{"n_layer": 13, "d_model": 160, "n_head": 5, "n_kv_head": 5, "head_dim": 32, "d_mlp": 640, "vocab_size": 2011, "activation": "gelu", "norm": "layernorm", "norm_place": "pre", "norm_eps": 1e-05, "positions": "learned+rope", "rope_base": 10000.0, "rope_fraction": 1.0, "qk_norm": false, "attn_scale": 0.177, "bias": "none", "tie_embeddings": false, "parallel_block": false, "init": "uniform", "init_std_qkv": 0.0293, "init_std_o": 0.00575, "init_std_up": 0.0293, "init_std_down": 0.00288, "optimizer": "muon_variant", "lr": 0.0101, "lr_mult_qkv": 0.7, "beta1": 0.93, "lr_head": 0.00638, "grad_clip": 0.5, "warmup_steps": 200, "schedule": "wsd", "decay_fraction": 0.847, "decay_shape": "linear", "final_lr_fraction": 0.0, "batch_tokens": 16384, "seq_len": 2048, "doc_mask": true, "train_tokens": 193600000, "steps": 11817, "dataset": "wikipedia_en"}
MLP neurons of a small language model. Each row is named by its layer, matrix (up: input weights) and neuron, and shows model dimensions 80-143. Each number is 128 + 24 x the weight over its row's rms, rounded and kept within 0 to 255.
After each neuron's rows, "fires on" lists the tokens most often at its 100 highest values on Wikipedia text that the model never trained on.

L4.up496 [154 112 150  68 122 109 102 115 141  89 140 134 157 138 131  91 125 136 122 110 130  71 139 192 133  99 109 107 119 142 104 141  90 153 170 113 117 125 128 146 146 145 117 114  91 120 147  82 157 101 127 150 155 135  77 151  97 152 143 110 117 128 145  94]
fires on: ".", "\"", "===", ": ", ","

L4.up168 [142 133 154 133 120 122 133 171 108  98 146 136 113 113 127 159 153 177 155 187 118 116 170 125 166  81 117 143  84 143 128 121 129 107 106 106 102  96  73 141 141 145  91 161 128 149 141 106 170 121 141 127 123 184 130 119 135 118 165  76 101 164 108 127]
fires on: "–", "oth", "- ", "th"

L10.up365 [109 133 125 121 113 125 152  95 129 146 105 140 145 103 130  98 159 100 139 114 158  95 138 132 112 123 130 156 122 114 119  95 175 118 151 129  97 117 114 114 123 106 119 120 117 166 149 133 172 158 143 142 113 141 143 131 127 102 173 110 125 184  78  89]
fires on: "ip", "itt", "op", "ang", "om", "e"

L5.up519 [158 114 105 126 175 123 155 112 139 113 161 123 150 131 135 187 114 153 124 126 146 111 129 124  86 110  99 155 136 145 136 116 111 167 137  89 152 142 124 134 144  75  91 108 133  79 139 157 124 142 105 145 148 115 142 108 118 104 133  95  89 153 117 119]
fires on: "tr", "Ass", "er", "Re", "is", "ist"

L6.up197 [127 133 158 143 137 113 164 128 139 128 171 157 117 136 106 111 112 105 134 117 178 172 120 126 139 103 118 133  81  80 125 115 149  77 174 106 119 144 153 144  87 135  93 155 100 174 118 133 129 162 138 122 135 139 108 135 133 175 142 110 122 150 135 133]
fires on: "F", "sh"

L5.up604 [123 123 105 150 117 145 112 127 115 143 129 122 143 156 120 208  92 148 165 117 123 124 180 123 128 111 109 123 160 142 118 162 186 131 168 126 129 122 129 123 126 169 127  92 154 165 165 154 103  95 187 143 114 107 128 110 117 120 112 128 158 139 127 104]
fires on: "on ", "old ", "over", "es ", "ver", "rec"

L8.up321 [124  40 129 136 113 111 140  90 117 142 140 133 130 105 128 144 145 115 191  73 125 139 142 125 155 144 122 131 137 110 115 132 119 151  95 156 119 117 135 127  88 136 147 119 157 131 116  73 111 130  93 141 102  91 139  98  90 123 158 136 132 120 100 110]
fires on: "m", "b", "av"

L8.up51 [125  86 115 141 138 111 154 121 114 114 104 157 121 120 128 104 115  93 149  75 119 151 134 113 157  96 120 161  96 107 130 130 109 167 119 157  76 122 149 100 110 121 149 119 158 163  66  74 109 142 124 118 106 109 137 163 186 132 128 147 141 133 118 133]
fires on: "Al", "r", "m", "Er"

L8.up468 [110 152 108 119  77 123 145  93 137 154 125 139 142 111 122 135 151 103 123 104 117 108 176  73 145 148 139 130 133  73 147 120 150 165 109 130 131 105 180 109 114 136 102 117  99 111 131 124 104 143 181 133 110 162 117 105 103 113 121 108 149 137  98  94]
fires on: "di", "li", "tri", "pro"

L4.up502 [121 138 160  94 139  97 121 112 147 149 121  98 157 153 102 128 100 149 113 102 124 118 103 107 143 126 130 152  95 102  90 166 130 113 138 163  81 121 100 162 152 119 160 116  99 136 118 130 113 123 156 137  96  84 132 130 145 116  91 128 146 113 141 149]
fires on: "-", "; ", "rac", ", ", "&", "0"

L3.up20 [164 128 105 161 113 112 129 171 105 133 124 111 113 116  99  97 126  82 174 144 148 121 115 141 118 128  73 136 147 116 163 190 142 133 121 114 128 125 117  87 149 114 104 120 148 121 144 132 120 120 175 135 139 110 110 104 115 112 143 153 113 104 111 147]
fires on: "s ", "ts ", "ent ", "als ", "old "

L5.up183 [101 134 137 144 143 154  92 130 171 154  97 105 126 162 102 114 135 162 131 124 126 106 158 141 167 128 129 104 142 117  92 113 140 144 106 114 112 171 156 128 124 159 112 144 145 123 148 130 129  74 115 107 161 143 106 128 161 145 110 120  66  95 146 107]
fires on: "February ", "May ", "January ", "November ", "April ", "December "

L5.up610 [ 98 135 144 135 149 169 142 117 144 123 143 124 127  88 149 124 169 135 167 122 117 126 158 156 166 113 128 138  64 118 115 124 103 120 109 129 124 132  99  95 146 164 126 123 130 145  84  62 142 131 142 124  93 138 119 116 135 105 111 123 122 113 115 116]
fires on: "–", "- ", "er ", "A "

L10.up10 [148 137 105  95 118 123 176  70 170 125  86 111 128 135 109 119 109 156 139 169 184  76 129 130 104 146 141 147 109 157 119 112 118 147 154 112 148 136 140 115 125 141  99 119 114 172  81 103 132  89 127 164  93 140 128 133  73 134 115 138 144  84 114 114]
fires on: "c", "e"

L10.up311 [165 120 139 122 146 160 126 136 134 134 129 124 166 110 133  90 152  90 111 103 150 144 105 103 134 110  85 121  92 104 159 105 148 141 189 159 141 138 146 138 129 150 116 138 108 147 131 121 121 127 149 116 116 133 140 155 132 143 176 107 146 147 157 149]
fires on: "f", "F", "% ", "ef"

L3.up575 [161 136 121 138  53 137  90 155 150 103 129 146  91 121 129 101 163 105 111 122 104 130 129 145 128  87 123 101 151 106 124 161  78 140 142 168 125 132 174 138 163 104  78 112 102 117 151 107 115 139 116 172 126 120  91 132 103 132 105 137 122 153 138 123]
fires on: ".", "/"

L5.up259 [143 122 136 118 103 145 122  80 148 138 122 100 101 108 124 142 117 110 113 124 126  98 173 139 133 160 134 133 139 114 150 140 143 131 100 174 125 134 181 120 123 167 102 162 151  94 154 132 121  95 103 105 124 102 167 160 149 140 139 148  90 109 122 183]
fires on: "pos", "1", "ter", "2", "February ", "April "

L3.up331 [ 78 119 146 182 121 125 142 113 109 143  89 147 135 145 161 182 157 151 113 137 165 114 136 139 113 118  94 116 157 131 104 142 164 162 121 149 135 123  86 147 137  88 160 126 154  99  80  94 144 139  81 151 113 121  88 128 175 170 130 134 154 129 150  85]
fires on: "ro", "Ro", "Bro", "bro", "ü"

L4.up504 [131  93 137 133 162  67 122 121 120  94 141 127  82 154 141 131 141  92 127 155 107 137 119 141 122 112 105  79 105 119 110 180 144 153 109  85 105 138 149 181 127 128 122  91  94 126 126 122 150 138 109 162 112 161 174  77 128 134 129 102  83 127 138 132]
fires on: "who ", ") ", "\" ", "rec", ";", "song"

L3.up469 [142  96 122 121 177 140 106 127 106 135  63  81 120 116 129  82 115 114 164 139 144  98 103 128 133 122 129 128 144  93 163 157 131 148 128  87 145 135 136 154 110 125  71 136 158 168 152 103 120 145 125 130 135 131 132 150 146 123 111 190 100  83 148 169]
fires on: "en ", "ers ", "s ", "ams ", "ts ", "people "

L4.up180 [167 147 111 147 104 132 116 103 140 114 118 146 138 116 116  99 132 115 109 149 114  92 134  74 113 122 124 147 183 107 125 137 126 148  92 149 157 146 161 136 135 107  77 124  69 152 158 143 124 135 146 153 128 152 142 130 143  90 117 135 133 107 147 113]
fires on: ".", "-", "p ", " ", "ence "

L4.up171 [143 128  93 172 137 116 163 111  96 122 114 136 130 137 115  85 135 114 133 130  87 159 156 168 129 122 131 152  70 160 112 166 101 105 151  91 173  82 100 154 103 132 140 120 139 162 141  79 106 125 139 104  89 107 155 128 127 165  90 165 126 127 111 113]
fires on: "sup", "re", "% ", "Sup", "Res"

L6.up362 [112 149 105 132 132 122 112  96 150 163 149  89 196 151 109 145 141 101 127 154 123 135 158  80 170 133 144 108 124 135 136 133 146 132 100 110 113 129 168 103 114 170 106 100 108 111  94 137 143 150 146 143 126 171 164 184  75 132 136 105 117 115  99 112]
fires on: "di", "st", "o"

L4.up350 [140 102 192  92 118  75 135 100 137 180 140 132 156 135 118 155 154 137 122 125 100 104 118 177 152 141 142 119 126 133 135  95 115  95 117 136  99  96 165 135 136 103 123 124 117 147 130 116 136 121 167 167 109 123 137 129 144 159  93 149 127 109 134 137]
fires on: "-", "/", "a ", "he", "S ", " "

L8.up481 [118 131 138 144 113 116 177 119  98 148 124 132 179 147 130 150 122 148 142 132 159 100 148 123 141  97 145 133 114 123 129  91 133 113 132 131 138 177 139 104  87 119 103 114 115 112 166 172 129 100 101 139 156 158  91 115 168  72 141 159 114  85 117 146]
fires on: "in", "mo", "en", "Go", "co", "he"

L8.up88 [121 148 116 129 117 121 134 138  76 123 165 165 158 137 113 138 131 127 126 166  97 111 130 151 111 117  91 121 130 131 115 110 141 113 110 117 139 101  99 171 128 157  97  94 176 122 104 104 120 113 147 159 210 139 110 155 132 163 108 161 134 145 160 116]
fires on: "id", "S", "u", "a", "ang", "o"

L8.up46 [125 154 110 101  97 117 158  59 147 156 147 124 186 114 156 147 117 131 155  97 149 163 120 135 128  50 129 129 135 117 122 123 120 153  81  92 149 132 109 135 119 119 116 112 121  60  83 126 157 140 136 118 158 161 140 107 127 139 146  96 171 149 116 132]
fires on: "er ", "st", "er", "tr", "tor ", "("

L6.up406 [114 114 147 111 149  82 144 144 158 135 107 115 132  93 131 155 138 102 136 133 184  89  73 156 142 112 118 115 157 113 141 156 137 153 133 118 112 162 137 105 111 118 122 117 187 167 140  88 122 166 119 131  80  72 108 117 134 145 115 138 168 135 133 111]
fires on: "riv", "av", "l", "–", "coll", "th"

L4.up198 [152 143 143 127 137  72 152 115 134 127 128 164 133 145 110 147 138 126 121 107 116 133 129  84 114 123 149 189 146 139 147 113 121  98 160 130 145 138  86  90 124 148 126  82 133 140 126 110 148 147 112 146 149 158 139  98 103 146 136 127 134  58 115  99]
fires on: "of ", "by ", "'", "on ", "\""

L5.up179 [135  88 146 134 123 143 138 140 130 141 156 137 174 148 146  90 167 115 156 118 140 104 154 141 112 105 133 164 160 117 163 146 149 149 147 113 167 160 119  83 125 116  70  72 138 130 133 132  91 158 181 122 143  95 105 105 166  93 145 130 103 139 159 142]
fires on: "ic", "tic"

L5.up107 [108 156 158  87 124  85 120 102 120 140  87 130 171 116 133 121 155 139 105  78 154 133 138 121 151 133 133 100 135  90 103 114 128  98 142 164 132 135 134 145 134  84 102 153  68 157 123 106 137 113 151 141 114  76  79 161 153 168  94 136 123  89 141 146]
fires on: "-", "K", "A "

L10.up638 [121 178 113 102 105 153  86  84  99 166 143 120 176 122 148 137 120 141 169 106 148  91 146  67 135 153 118 126 133 115 126 170 165 122 110 136 121 115 116 137 130  84 162 132 114 134 109 119 138 143 107 145 137 138 145 169  61 114 114 105  84 150 119 117]
fires on: "ev", "str", "ro", "ran", "pro", "st"

L8.up361 [144 125 136 124 126 119 153 155 113  97  87 135 147 112 112  97 140 124 157 114 180 125 113 113 135 126 139 185 139 151 155 169 157 103 105 107 117 140 138 123 133 123 153 148 141 102 164 103 120 179 136 142 136 157 113  78  80 140 122  75 143 107  97 104]
fires on: "and ", "\"", "as ", "of "

L3.up332 [115 110 131 139 129 130  95 115 136  98  99 161 184  94 126 103 169 142 112 125 156 119 104 110 125 105 118 144 119 116 179 126 190  71 147 134 128  92 110 158 177 142 145 140 127 145 118 144 156 127 176 117 155 112 123 107 116 124 124  88 116 144  85  93]
fires on: "ul", "or ", "& ", "el ", ": ", "le "

L3.up373 [152 125 142 114 111 111 104 131 144 132 103 127 154 108  93 129 187 186 167  84 124 143 151 185 147  98 174 140 103 112 103 136 127 122 170 173 122 135 140 132 102 123 163 147 140 132 123 111 147 131 143  89 124 127 112 101 129 169  96 102 123  75 169 158]
fires on: "um", "She ", "–", "F ", "A ", "He "

L4.up51 [152 145 182 151 147 114 117 127 149 140 119 123 143 126  81 113 152 132  98 168  75 127 125 162 122 105 145 139 144 149 130  93 168 107 141 127 109 126 103  96 155 144 147  93 130  74 111 159 124  98 163  69 123 181 137 129 115 104  77 101 124 149 128 136]
fires on: "ed", "ing", "8", "9", "7", "3"

L6.up368 [147 131 153 126 113 113 142 114 143 173 127  73 138 131 112 129 160 177 123 125 113 103 130  82  97 123 112 102 159 161  80 146 148 164 153 125 111 143 113 167 127 151 101 120  54 160 128  70 146 115 124 175  68 172 118 123 124 143 113 116 150 123 104 123]
fires on: "p", "mon", "bur", "rec", "e"

L10.up315 [130 120 117 155 139 111 158  92  80  97 135 123 128 101 157 179 179 164 152 109  87 147 117 119 128 132 106  96 127 109 121 146 116 152 121 162 112 122  92 152 118 131 164 100 140 161 133 108 107 114 100 138 137 117 155 123 169 130 118 144 121 155 118 162]
fires on: "inv", "qu", "ab", "m", "2", "rem"